MLP neurons of a small language model. Each row is named by its layer, matrix (up: input weights) and neuron, and shows model dimensions 224-479. Each number is 500 + 25 x the weight over its row's rms, rounded and kept within 0 to 999. Numbers have three digits each.
After each neuron's rows, "fires after" lists the tokens most often just before its 100 highest values on Wikipedia text that the model never trained on.

L4.up2103:476497507470553466484494493525518495511512484504506535491463525497458494487460466514478527510465516503465493500493488500466586471458498523461524534466476471524496472526541483534513473498474499500525471454496490484505484511516487515479529499481490498498483485522533500496513509520552539489521494535553510456519515475470477525467513499495498467505446498464532517448500498546479504511496500541512497506490497491506492529486500469559497531498455484511450473489507515498486517465536496526497556492477470469511466530484466512458507531514482529536496494485498488473466493497497488504528517521496494535508485497489474498506516519492499518505512490471530529481528490476471512483546497530507481512490527519536516451547508485472486510504551554552492517472485494493520504495514523
fires after: " ", ":", " (", " $"

L4.up1885:467509491526517482503484465482541533513491513459478461500492442559510534467524479473500530518511547522513520497526523526535492519473476504532513493528467499525541510500519497478465522486470536501534565487514485513513510501524515505478455477508484526508492521498478475502473495477516512483522520450540506498488511506502473522487472531494503496491492475524522481476529504514541535550484489455463512499549490510481453488498492504485450509539457516491507484529475475491535492524473490527519504479538445478528482493493488468481480523502554474512499506476476511487477536478502488475469523453520478471515497496497448537466521498547517445514483497450489507501501526488453491474515511522494552463478479482516491481506501502533485495529492486520487528498520543465496521515441509
fires after: " is", " the", " was"

L4.up1500:510519499511518514458490557469485473462482478494465509475540490515503495518514494486475518517487518498471466479530544499475536501493524519493520471513474486523520487492486512464517453524494487510499471520523514507434483462502507515490510468516481486455500513455493478494477468520494496509486530525471474504492507499445525497506541506545470473515534522476484472481497504493493525515502499503474534487454528518438546486501505497463499479505496481499516506522526525528513531511510539517499525468500514527537511483488497519523529461454493462462491452464476475495509556517493561515513529481512477508533517492472512506497474524508503463490516514480513543486479477468536512549516485479501487504489503481472542534524477532523472540476508489503500504478534523529467543514515509
fires after: "2", "0", " ", "9"

L4.up1857:510487519502498490526526469455502529504494476531511441482522472517504476463510520513487494533546512497458496438526536495485503486531501491503490519465494510463495490522515520515456486500483531496514516489510549551511453495509564516470467530508519511476500489517492501596474480465493481478513487498432470477482468521470515502488499491532474489511461511520526499503489538497515501501503506534482438522497478489543477480492444480536444530502517475513536512558522465479532435535485476480519550490515451472537479492437508479456512522518522488462535505496490499532546546472472509479524516470554433542498463523464511531455533525461498485509515459520467539481476498505460479475503528495492470520501488523495511560444524520497503469452506530485491526500503542486503480486492501
fires after: "1", "9", " his", "8", "s"

L4.up1567:459473549470503539500542467441513494511520512478515474508497520469494511471479478461470516500499515529542532435471489538495481458537505478507537463500487496472500442510511500447518488490516467542534472493489468502497482482467509474495480485489512508502493505526531451569533479471503489498528505477530452487499503510499543469546465538481454494500484443507499509488541486484498509509439522459504539534470509507516463535519471500496516494493512561496523518544512466530496515526463488505476501520472505532519479469509479473494541510550521510443504556516519505520486505467508544488542468515507496489520466475543479512500564517469530468466504544534539442505503443531505472512494480480506498504495487505480485475468491536535488532465499530512528521524492545491499525468457492
fires after: "0", "1", "9", "2", "7"

L4.up1869:484502541499564511533472527488520517447514468480522458525471501480489544480500517500537475534494475505531509500482456475493485487490501523477480487476456517539488486526504475538494485498516495477527457493504507506494453503532519478501453510488494490529524500498457528479444494498523481500491515481485493490495486475520510510538545508501465514480479520505533502483476479477489489513484493466443487512510465523510490503506478499481484474483514542522531500459506500539559455490493508536493492436485450496481465543462507516519526510475525488496494525463498507486505522499506517520537464479521530510532487500479468463541550465479522529506497497498502472516483478483497481509510520536495478519516512511580583536518483497501504460498501514517465496483508522475474530508553502
fires after: " ", " (", "1", "9", "\n"

L4.up1083:517525515458499499475500509519518497526553511514497502515492444481491493503470510569500515491532517521477498503459532538498513496427522505473475509469483525495516508502500510452526452537464552485478476507553515502504485499530500537483520522524537487498471533512492484539508516497541491454497500536467490464535502468482461547509486552500491502502487520499507504519499532507496497471458456498524511490517470502488501486507473494545539484514529489476478503467501509492507508465461464473533551479533498480542496521501476528529497543488488511533468523457468473499524508524490501508504460547556493496490488518474477491497519542491468513490488492497472571498517518508538487477505483504479504482498478520514548464534499450478502489499498525492509503471524543480462491498495570
fires after: "0", "1", "2", "5", "3", "7"

L4.up237:514503484496507507518489464493473516518483488510518500461518521502489516489466497531484512496495533523486523477478500494487526506444545526485497477530472495501476519479496562501485458475463500492491493483504498510485537447525500515503524486542507519492482481497535500528495511432565487481479507518468525489491511537552488538495503496498494473480492460511515468511478489506507467516523468473510494459542523532478467505471513532529502558514553478540498506484483520520524489473498472470497529496512489501519419523530453507532509466498488471488478467497511452497484484497508513474509495511487479493501477513469457490491546565529518531492519529521501514525502529503512449500542497571496485522467505539526514560459503542529507491501515530503514507484518437500465485495474467
fires after: "\n"

L4.up1817:529501502518558519514515456458485486521502486475491435492524471476519514480535473493489556515537497498502473475546535492528506497459466492438489471504533523509526481495520496501488480494514547512497461480509515454508487515526505479490508491529500486517498479529506473560511536420529522546507508499474479482446506470495501503504516482512474517485478463492564503496516504515533478522492473494512487544487447476474514523479524508527499503507504496485524490533500508521521478518472477518518531496494494487494481453461476502485497481550533527431460512476516505498512472493499491518522465489503509478501466493529489491454525457528474484478478490474479511488502448460476488554532489511491476549493523504507539531527483534502481527522503539502487500509515537509493547477494535
fires after: "1", "0", "th", " ", "7"

L4.up815:470518519465502503511504492509499536518505505507529543476524498474466472473520553513486503475502483499482496488462541483515509510493515465540457501529510504533487509533483506503490490522488538521487515499497496506429535493487500444510512510507497500478464498515502495513466466513534505525502488546521470516519438539513506532479513504550477481431480521474500477488517497522520494536509492528464511552486553525498470490506466503493479522513549509492494523493525472520493523465436508498482471484532539498534484479484522490484470460529522497474541497491501473531474498480511531499511445489526501523474493482533514472466478482462533537526477516537460490507493510496506495500468458506499491541525543515498549515507435501513454499516454513495479521517508485492487510514537489
fires after: "1", "9", "in"

L4.up1370:469466494488499521498511468517514514530483499504463519470472482487474480508520487480523474511537507507502462467506534475501522517531470460517491533490532522440526528475529523469524491524498463473479534528499530476551551495492507488495472494494501481552480502520501518476497512457495510498524468513478461493516513496465515487493533488552435571474535465473482478519524525464488513531490510432517469463519514494464469480480513545528529462532515506503490511513509453528515475509476505500476491496505466483516479515511479496470518519549434495488481509501531488512481561494570498478485476509492533516487498507519509480522499516476532496536499509583506466495499508536486506472526515491484542478494511514491498476518510494473521502490537518492495560517510497431504482448482508
fires after: "9", "1", " (", "8"

L4.up691:492521496459510453477498493499511451482498476487506478516508513447461500490531488486513462519509490540492484483536481450516518473475502469496539524497511527512489462513515527530477517513489526493470474514500499501484515491515511510424509494507504493490499526535534468513504506479529470483533537467510537473505507470496466510511513474491486505489509496487482499478465465481516507457525471512517481507520502486487455473517471504498504511495501446520517480484506495484485554533486501481501459465474482500541523519526478526526493489541465512490499448504498494510578511509501455546486440472535522504511518470506492514498516513474532504507496530495505544507511505463513491550491506522467496489508533497473503522533497455519525512491558492494475491476482486525520515491466525
fires after: ".", "3", "a", "4"

L4.up1035:497486494494529505546493527491523491509493503467516503491508513504440519521477492490517500499505508493498469539482475520476490506539490532551451495498493485492515491477489512478476462519526540487509485487497517529468461453534480507553461489523490467503523533498591500495493489522497483531504507500449483466494463484476475527540449506508468502481453501532509472448528513501482510521469453491524517525465472509440456478554495518481511497530507517486450501485499493492523496518506503524493502501504504544521491519486546490486486456455477540441460490499504487513519513503514486513504509495504503480498476499509491458503497520474482493505511517516518519467474442565511495505478518509503493493483485505471550477456454483504465484484516540494495493480501514533497527518497542
fires after: " ", "\n"

L4.up885:461474526518514500483548498507491491501491493465502521550495504502528506496520474501495514492517478537479509444491504510482494531513518523528470486505503533457487505493517462466462460457504505485484481506526467483506522482520508495525531483490497513526511513499514434462518481474472518539541519517509487496508472517522527477532508491521469455500475522510467493524519472486497499483507464505478483441455535518495473511546535494484498512497514569502470479497469524515508524481474493500517488473521432559477498530521499533493523491514498487507504587467499465529478512530495510495484551496488511505540495483500523506497514484526431508511490485487487503526456504493524529480511491507518505514455500504456484513501472488476478526471496514482525525464505479539448469510498521
fires after: "2", "0", "C", "9", "1"

L4.up1516:497474534493545459498471529487525482498468506497515508463509489508494490492478498468471536503502482541473484491510484501440483493499560506564467502509501528485517513530510556451509518471494513509532482476504509499476516481507456483513502464496522474499481504524531485485473541491511482520525528484499467482495486506526494542497491476536501537490463506486500471492505525529510508567501500493465460520509454558503459499471503539524468506500469462548485518525476497496560472500499467508532543474499491520518548490493490466505496548514501486509500509440449481493514532525544528505534559529492461512525452483509467533493534493511503533534501514510513510486505466445513479508493511478479454548490487553507487454450499534498453491509494488507498479490478503486464449501525506
fires after: "2", " "

L4.up1565:509495468506506542484511501469484452520487529524512452507535561521498462529531489483506507513492497500497516507531500510484495481486476471501496479493505499459489459513495552473502496511471495520462473515490491545477500503525468516512482497533514517481488481502493484510496515509487475521498503517472447448483491479488468518561535486504445516513469485495523468532496530481490489534485460499508511539486508497489455460489473462494524510492495489517485525547521523518529556512460504512536508507476470507498493497470498466500466476518501485465494473528500484564485543499535547475528468503516504486475465498481518502483548504435480534501517493523483510478489505461487478484515500517480483491510533508479519497483495521495536520473507499510471467485503496496494519461521512
fires after: "1", "2", "0"

L4.up1025:502536524475539487520526463503519478482515451498522482451487492514468511500483502538481497516489486492459482465513535506520479469483535515485494507518504482514449505504503480519498500500503540520468566477525534468498493497534516539490527498492511467517445484517512505477464526488544502529501481487499477483505484476514486492482492491508510509502482525485572487456477500508522489526530497501517527494516527505441517475507464512487488481490494475499459501441522447531496497458494534512492516520514509494531481490465497493499519460495498489509544497515517517519497482499514482502522488480505504492526513458495499534545476511517533507506529540512488499508507521513484502507541497495501494515493546528497546497491513450517446485522477480499539541544506485502502532510445480
fires after: " "

L4.up1703:526527499505448508462484487534522479490418473490502471503511494490529522459493525499494557487489470498502493513509526463483487556463462510480476487502537535519501513512554488488507477518461515516520496552509498493481515499514488474479527479531517490517519501523525494510443468488507469521510488540504470447498518506536498550488487488522506532484498524514492554507467489511503525502520490489494457508490439499511482487488516476512512475484470481503523514515487528458522518523489481475536541512506509514513518444533502514526474487519487528554492505461485532436510487498493533496526499470488541514510499464504483507501478476495507509540479460502482563512455521482518504513478501482483517484505494510449473487477485493496507551481505524484500490472523468514488480488518526
fires after: "2", " "

L4.up1732:483485507494525552511529447501475552450456464503487492520518517500461515487471464515498486508509520536488511485514480503482503506455526539475487478493486511523477478473536505488471453457435506522497483485498494526486515453536519458524508482523503504539463512526559470510479521465520495495496539493455541492495523507566511516494504489502457490466469494514514455477487482492536511510488506511562488483514540545443466493478507514548486548552502476519504527512441513491531457484508497478483493477554490491524466470527452504555511498506479473500533503502499479509494479492508526491507473472488499482534428476483436487496533489480552517489530516529504536485510521476516485509541514557501499525485505539517494517512505528496506498510470535505498502477496468511491501486500511
fires after: "\n", ")"

L4.up34:485469491525526528494460494522503520494456484498506482473542518484506518496466446553485474553481489495500495494457467467504491513483487525505522464490478492504477460504460493476474518470488497527557475499523522467528515497537490532472531500480539468519471492524542495526507496478485450528498526516526508506497499470481469536486468507509486540516503516465513470480538496519534495526500553528480461514505469483508505522503520518495496492529448471464470516499497469471473486468495486493470501465488505561460469459490487462560497467518503507533500561553496508477508501509487524465490463510519454493493479493474472498462514512476495505493516555489509476464460458491459490530507481527513473528531500491503528491504481498469507501474470536479523508535505525479482528470500508
fires after: " ", " of", " file"

L4.up724:478496496489463499496490489517485481499495487501537529511537535468506529498439492573454493480466511536497489516485505505465489567456493481488527493499510469511505544480562518476487530513494511558499450488539491502497504500495499479485510497444509513488468499544480484507483489476499482479508486517519468481513541538521522510464527516528506478489474517505487524518517496483497487499466477503519505540514473509473487544488469576528486469496469518514507481459496504487518501507444470492533563482503517530493447461495512493482535457516534525533490496479515493468501470491526528505474529490521533502478500491518504526493530504514492521504531460523487533553531510493525466506529532512471461522502492485462531460515474438547491550512492502555489484475459503471509530480551533
fires after: "2", " ", "4", "3", "5"

L4.up1303:505476513513526503498531510538482520543492488505512524491503444501479496514495503487509551484496480521461411478512532481465534515518521525515507507507507523442528540471493505447467466477542531502498518454470525495482508458547509475509481502489487472490512542478492481467459478493479491522525531523511464494496525504499520511490446524461492488499537502558422465500500506481497489490519475488503477486521510488497455527522470520547521493516479435476457490473490498441545508491449528490522527500486498500526492510482494516499516465510447512500481515497497481493485514547504493468488514480500478492483518463475510505466511530539505517488535472443540479526487548522501466539486501506508541488540501488506517527484488494522524521484518506512514528531525522481487521486512491
fires after: " ", "o", "\n"

L4.up650:544479496493513530493455474471557507506499526506490473505500493441486516474504488524479554509492477508497493502533498476506519555478467491508479490485498513541519464475531541464507445492488529479530459486507495483505533475532494491501514484518526479497526539466489496485520509498503513490502520479481495464481450482510490523470539466534488506479518509475467504526496523502501445514495477457493466496505472488501469530512488489580442544506485505530528506481544520479496542488474497498522535510514495513525479501527485440481509497488507490527479496447446482496489535512516526460527534490524504476518480524501477564475517496499506560529519487505471576520495488517492452496507529503470512493475486508492474501499510508524468511464509538537480491444505531507516505508508542
fires after: "1", "2"

L4.up1160:533511532475508536489459512466517526516511540509430525451488485479534554525492515486486495467505519534476529500524499467490502540502449529543456485518464505475523504502519536476516503478494536501484492478513471546489528462496541520498514498555481554518474539475468494508467503491497499484494556516496473480525479499466499513482492522485540504449470504503527476497546477518486481481485448489497480484465532491533472511518537477484538488496510474451495503516495528461488469504537513502480488506526501505501506479510512519444526487511522452477506541477439469484556513522472528518501495534512508454565485503484500454460532499509506476490478508525463493483482509513514506519522502521481526530526484513469515534544488525550475509469531521555492476506509544445452513467470539
fires after: "1", "s", " S", "ni", "7"

L4.up496:515537524479497491461486506513526495491464484503461484513482484503469528512468491490526505481487486525491494511531513529466475524490476497506479526525508549542472481503507525512472436512473519490503506486515493522490487473475479512458519527548482483473489506538463473527459490524492482492506501480471509467488481494526495497514540514461529474504479503491501493515530511540517464521488462506516477466522482489491522518499488474520487512474501529493503521542519513478492494480494523519506538494486479507520487499472505506507483494529496507508488520465513506519501459505514492469536484510446508500497484509502493492536518474493481546489468514456493603509447484505511501509489516470475484522516506529505512510476537451505543493481470509528489536470517486462493508517480526
fires after: "9", "8", "2", "3", "5"

L4.up1116:482513519444509508464514514489467509533539503483495495505462488461501517474525472538496494480520513566482511522543502529471520474461483483540493530483459467516505479465496528463469509492508495468495505485537507513481537544520537483472521537551524460520520494526463485529512468503507458515540525495450496485504555459499478555493526487490489500474457493467526510509484516492489496507512531491473448471547493544548503476505508486516475510497479519497525491553486494507515514488534492473509538463523485408588525450477490498492502494542461497488476474462457508497525467493510487470500498476492527508508448518501508502521497468481518517498522509534479530529501485471503465495485464473462513462497477467545468505516522482517497481515483508486492491501500491475523472484456511
fires after: "2", "1", "6", "3", "4"

L4.up900:495464491470521527483488510516528534516504479455472528483479508509505490466506485501505478494485524549460506550498469444503508523453493571491486532505538517493496493475478449542474528491572544489522517475486515555501479496523481526514488501499469481480473481523506510515495509486497505518504507465463500479499536491502490544512477515519517472506491502505520537419489479475480510541453527502528513530517570484460485517506463500497504538506495526516459526474466527533528508470520502505485536503519508540506465530459531508533505441550494461496515502504511515516497497527472520495493487534485477540536516511460500459518524529468469492501511515506458489533504516551521495484505502511499525483500570524535500512493519481487492455509505506497514515513535476487510526513491461
fires after: "\n", "1", " ", "2"

L4.up2088:506549517510521496466497497473534502495491485495496446500477491490504498495537445477512534507504499529509515536517488451457496510455432516510493503462507544446553510502490545479507465491475511491561489491491484478478543463505471467471539478548522512490505545491473494471496516458522474481559510462508487483504478502506506522495535501532475536495487516492509486480509549481462480500542495439520524502518457510501455508521476517521493514559468520505494506526476517493512499533526499490474576548483454527524475516489509501494496528498547477538491493470472493504492535480516553482531522495478505514500519484507519499486504546547480555502484467511480495493491525548519489537516508498477476510500497516478459496492508513516521532474514534523477520454491512439499491505503478
fires after: "2", "1", " As"

L4.up1407:447527503511519521529461512544499524478505539512503528478478499495504518482493498488508551486505478521477482475544493462474523513446526510501504534539454472531539494526541485516461523499488544520516552513492513515484458487503496502507485464519454484490479536524477470530522482491521517501502482498515491487478492468497480517490457508474505435483479472489507536514475481497479505506448507501507516493508508466493523516525488529525520526518499490465491490507484502511521490486530509496534521497491473503495484548453556478521488487481493480486496506504468471495496553518477478518524485459534492492547504519499475514515488558536461475494520523465486496471512535483522500481504515558490502482462532570531509501504526499515471469511533492503491474487507491535491506520534464
fires after: "1", "'", " was", "We"

L4.up1902:524490491492498496485545510479493504486515519488451484545528471506472520497543508542498533481498474521496521480522536500504491527508487475516491469512430490467506514467485475499504518542493530494555478468498490502553532468519482509438508494506497546585508547491511481526528516461528467552510493523525500490495460557481477499492513519519519512502481513495487475507502516513492494551482486444475472495519474487457504496563492504494500466537516485510476538523466542461481497516471521513505547477512502512514509519504533484503496456488534500534505541494497506478466519540510514502484522455494512541565478526512480516507481436466530507515507531491485487501493537509502474541483517503465522517489498545459500534512484498519509468470553481451482489484516544482514502510483481
fires after: " ", "1", "9", ":"

L4.up2029:535540520478496502542552497460469513514496508493463477478519517457466533477480547529501484507492445489494478523488464483459451539505479509519510535529448547482515537475526518511493501544514484503512501495474509519499491503516466480468511461471476513501512531549490491496496453484510500456521473483542518491485504480479495498499496527524481475498499468529471505530526466524476468507503470503515541520559502465545525527488470509520528516491458474478482489547514485483519550458515511491472540464510444523483475500511460559479525445506531515533482494471502513511513494473517432562483475522503511513530518474491501452554551478522488498515519497472454575543491503506510512476498482523489533498503518484510499493522533495524485478485489515506470493532477529505485487488505520
fires after: "1", "5", "9", "0", "2"

L4.up130:540492537488505516513526517501486478496497507481486500486494463489497542500487485540517479515492532500489492511496551494495547506483501503494503497474507465485476488482515480521512484511491536476562512483500544520478466485487468475493501484478511490486555500497507502461470487489534574496532562488485486472510465514506537475504523505487512450492485528523491476517524517472536511497505501508534525513518493499465540515510479527490505516483472520499504500479482492506489500491548494512479519500530500483529490512465480497504527493488479477502512484402513487468498516514467494542527498517519460512527515501523496493491495541527485546457510482481514485493429494525471438473527529507472481498476485502478495548505512450488491457517479534490539535521497542461485508519528497
fires after: " the", "-", "S", " ", "s", " out"

L4.up375:508521511510526478510492496473494511514496499494528480490524521517504473462500509482547514486492533518493481509488521444530506523446470483537482525502478531481521497518498564489536490491485527505464486458494467499483523486508476479495528492556521455510512519488481505531520528458510497508527484462579499458488493498531495563531487494510457484490492464508506506510506518521537433512494496479478518525462534508494466494504487502536512506504487538467450482526492520498513505510537534480519551514531464563528537494525484516483524496521540484497476504462518474537479511517504530494545468494455514516516523489507525519475517525506514556488465500489496586517474497502474468496508501515497470532506493511484489501453462518527528469448528510472467538476517487499499458511482519
fires after: "1", "2"

L4.up943:500504517499537503490519472483515515499497468472451478521504479513502495494524507498530525483524533498493507517496510504459506496508493514513527539505493459481506531491499509496518458499494504492484530448474502539482473513539439464501498514531438487481536529506517440482510491496533430523485529491486517474517493502527462487496478485471472505511489461498519511491482504487501485500536485515459530465484525435485472479533493482477494506483494566519484517474464473462559517517527594511509509489465488512501511549496546530484498490534529438475501501479508532516511508549518490468519466511487486452493470505485519517466511506480484496493494510485471513487485517492518549515536485491499496531469497462466497548485492516532445474502531517524498525508531525519539521502549525
fires after: "9", "8", "1", "6", "2", "3"

L4.up554:493450475483512525466494492497539485509487492509518491445497517516528487444524545508520517524497525495465553491533501487470473537430514546487465483565540471467541503516499590467487461470499487470504517522487484488493497475540454500483481489520534521480517519500510476517502501485460454531495526472504490469511497443528487487520515510495483483526499511497512524500473534547528510542513455453495537490488473520485475476552512454537468489457480491490501499523497535493456550475487491482514548497506482519542483462512496452519480518515489521501496496440483511511499498501495546466511498511489441504480492516524501504479474496486472519518504458532488513529483524509483507516490547497475494476513495524488491488478490509513532512486538513501494542455491519434481538495496493
fires after: "2", " Vol", "-", " (", "4", " No"

L4.up329:532504533517526471524510473457476524512501516472473528523510489488494494469461521509519475510483535523486503507495459480500490584464461554521512585516541553486543488505520518489484514538501542480464535499481529486522517474491484537489490516484481529490459523532502466503509526498505469516501535508475468501513455477492508554483512496506471449488507491469501510497547487512472472492465473506491493510478477526503477484523439518504473489468501515458497508502516555453487545488499535506535528462512497514493507466486479449495531507550515500515517478420523464521507481505489484485522506515482498486506531491469473473517494530505494556494487509471468555553483516513520503480487504542480473507479511507484507466508503482523511484496480555503517471471519475505483485519509487
fires after: "1", "2", "′", "s", "3", " "

L4.up408:498470544480502465482511474502503459490538490535497509509487486514516496493509480527467544503504478517473484459512437494449524534507536482479488533517511527503503530490541503505474527443484501473480480471490499547540500478530478521529522471538483486532489534511536502467516509446531498510533512507558451483472480499510487517459503476458521463540504482542461538492477551477493499529465498488494504473502478486492509499518484509481493470514527478537529539517530520480511499479477470495518514518517568516490524503494539512505519477470495530529524529487513495523514447539489493546461472517489524463477489557496523518502530495515538521504461508500479479488500533503482478502490499514507481492519532484468499499493491511534550530499504495472496464491456504548531511512513512
fires after: " ", " Total", " Party"

L4.up1259:492514487509511561499488506493545523512529465471511481500517517488506490472466528492548530493504451522510504457470482509513489495533541510481492513503531511521517492498519511482516484471426511500489462532530550496506473453518497445521485461483523485494420534503516466528440488520499477544518515521538451460482481505520532507493509474525497501486492468501488505507479501519511481510520470480482520523469470490505427489551498540498478512481515487516471538493500495494487505485476542517549491484491520488492530540500526487520508518513499439451529565504482502555543505531466511469533491497511500480535501553476523523460466516478481500471511485514482515473497519525509517473511474478508498499527473512507509496506496491518482516476575528534467506541501509520523526480532537
fires after: "1", "s"

L4.up262:498487491502505485488531505476537472515445474486501438527517510504460518495462514521537534505525459495500461521523555495505520491495498517514522475504509511501515488489489524456525449511420473500485502543493478518486476511533513470509532493522526475510513512517527493497483470465492510479508527540467509469496505500473499541502537496517503465482483480522509502526497460534492514527522446472488492505493489547464485521523484496541476508517457481508486527540420494492499496538474490482519554492509441541494500519514474502527478474503548481515473493465480485493484523505505544472544559504484525507484481437454529541486509501473505521546538475509487548500483498505504486512518531507497507483472510547481531487446515490508499535512528544487464526511480493504491510491462502
fires after: "2", "\n", "4", "8"

L4.up1682:536469492493541521507452530466468482503543486452522449453494515531476481479490509502462463489491489534504499485503515486502522513519534534532485530529462490519466509488515527465480526527491550554499497496488525501479502509525521520537544523493504487503472498476515487517490546534496485497501511525459486497530489491521496502484455480528466496497504522537522501504484516524521491486520481495495451509467481526491484502565531488491507490488493489509499511501521506519566517502481506526496511465530498538533519505521515495545479506476488507479486500448488506466483501509498511527500498480513518527545507520515544505473520489442521522446474527506507498504494478467519505552492540537507514489516469483567481519529501514541470470456563510499511459452520484473508489480500502
fires after: "2", ",", " ", "1", " March", " February"

L4.up1513:508504511516537464490525455498477532459517483526460527523517525496493462487451481531513494529540515517460494507533501539512522514450522555509504506483495494506458468499566524467463479451493499510508474507511513487484505490495499481518499514496475511482469529515538490496483492496518467476506521499469524486486514494503497538531505526512479480478507485505520460499469535523542506484532481486526487468513495569438458484503500505519496468528506510486485498531500533503518489474479504482486516470503545464580485516533480535520496521474466441496507505468502470505492515459529498490512473487511484492530421472493436529506522516443526515498513517533492501497505531519544492517496482519499478503463491539532526487529524531503491473509519532510508514475498467498493461511496542
fires after: "\n"

L4.up364:491498521453526476515517537569474465522485524488455497475489487490474532487477443498513497513482516539496521489540500532493519541489465553486511503486560523474548482495525499513455441507513515453509488459503489495503532537513484504483532528544495488504527508520480477512505538480508533491509511484497489461510505496506473535455540514486516506494499522522523507500512495525542505581451479497530477492519470487509539495553483483514537516522470488523512482533480494483483497475511507504535503524487518534509496461468485495480472494503503482530515478481497455520520489477546477507474493498475515490541470471457483501539527547540486481441498451486512506514460499510484496500503495498490519573508521470507477552490491445495475537500516540484509492497517519467493465526478503
fires after: " (", "2", "9", "3", "-", " "

L4.up1028:498492514501507543516493523500510508411488490514460494496554545491470540495491483511519495524503570527465456460517546455505509495445499508489470498504468519491447515465538497463468455490479497495497468526481521513477503493502494515535496463482492441497515500503469472470474494484478501465504518460494548504503538487528549528517531490541506501471489467497502490475473486525560495484507488455506497480530469536495494533499511499524519476545510525468494496541474517467500471497525473488494455430511483491536483487494465516552531494503454481485485497489468500485498487489462512515517468492489502511522452477495465505515504507450550529479468492510489518512510492494527519522524469508508449546501473510504526459458542517532472500437493530487478542491517469539491497475477517
fires after: ".", "\n", ",", ")."

L4.up2021:464530481501511482513505486479539514484477486500529473520517450518486559508525529469481473490501472549496489510487456454544512471500502461480479504484539530529512537540523539512498472533487525542535514491497514537466467466489505443483552424502527478501505517504503445534428453506523515451542524475472465484502483473508460551479539459507515477459475509510507458466463491467508489500521455485472512502530499490489475505529494500467527522521531492509487505465520485546503499473465524504514493467508488520547513483490493518491524524523454464505490520493512499509492529553470497430529501487464501482520520476476482562539440513492516502519504512558496522523519505536511512489532483525514476473479520505530500503461506540481490475548471495532473482479506547511472488494489534
fires after: "2", "3", "1", "9", " In", "4"

L4.up2051:472543494477513488502472499466539530518492483465469484537549436516465482485539512495493534496507515505509515507516481473448534562469530487489497487503507543517460500531540501496479471503436526549584450504519517514498504485525529520462458514530487506500523506506509463485500523515528523509510523512518534490503518484515496509493479470487510514450468477492552489479533462499516478541491497432484508490544530512507471483516471530509469534524500498504486534495486497495475491474538489505505473470461468487516521474538489502467490491528460485493471459483504505486495528474513526489514491500512509464500470468535485487517499454532542464516534506508484465536490509461509489478460523494475502496487532505493482535485472526534475488520507510538531490495524504512522516478508485
fires after: " ", " (", "°", ":"

L4.up1010:502513496493513534483502428507500486512530485504505476542489445535488493492467478474488519495542513505488511491475512487466477505510483494536509541477526564494539500518512513503496466481411501513510517528486549487458491453488505481496494519490483525497505527498517491518531493444494533477523511495483495486551502492487498485501509503471467503471496512508540489500514448487480494498528498489513519541491502512513501524502460558545503514459529527496481506469484460480469453519507503550510492441512512506500498522503498474481493533478444481488449527454479490531465553476504500522482476524502524482516486483542506450511509507476472544466469490507521490504469462496483528431513497497518508504460507501527484474513534524510503532516471528531502528439504499503490483525541513
fires after: "1", "2", "3", "5", "9"

L4.up640:491563500444483486488479515514542509564482484446476498502506530514517466509499494513493504529490487497457506497512503494484500526503482491559509493475484503489508510491487517479527526488522504467524503460531534521486513495484508517495457477493499490535522528526523476499493457486483450472521480473529456469515443506465509539492516512510515527472507529514513481455524525471480519547509485464550440491472474532487476495491497503488485499554483482487439517537479516525505549492508464496464507497526475545517520568543529478479483485506486492501504516475506532481488499489472530502494492486501526513510499501489497506546488496502498530479563503491475487482497467560499526479522482509498478495485501512551546512522506512506446452509512501508511509499485507491495489498501490
fires after: " ", " on", "On", "|", " On", "1"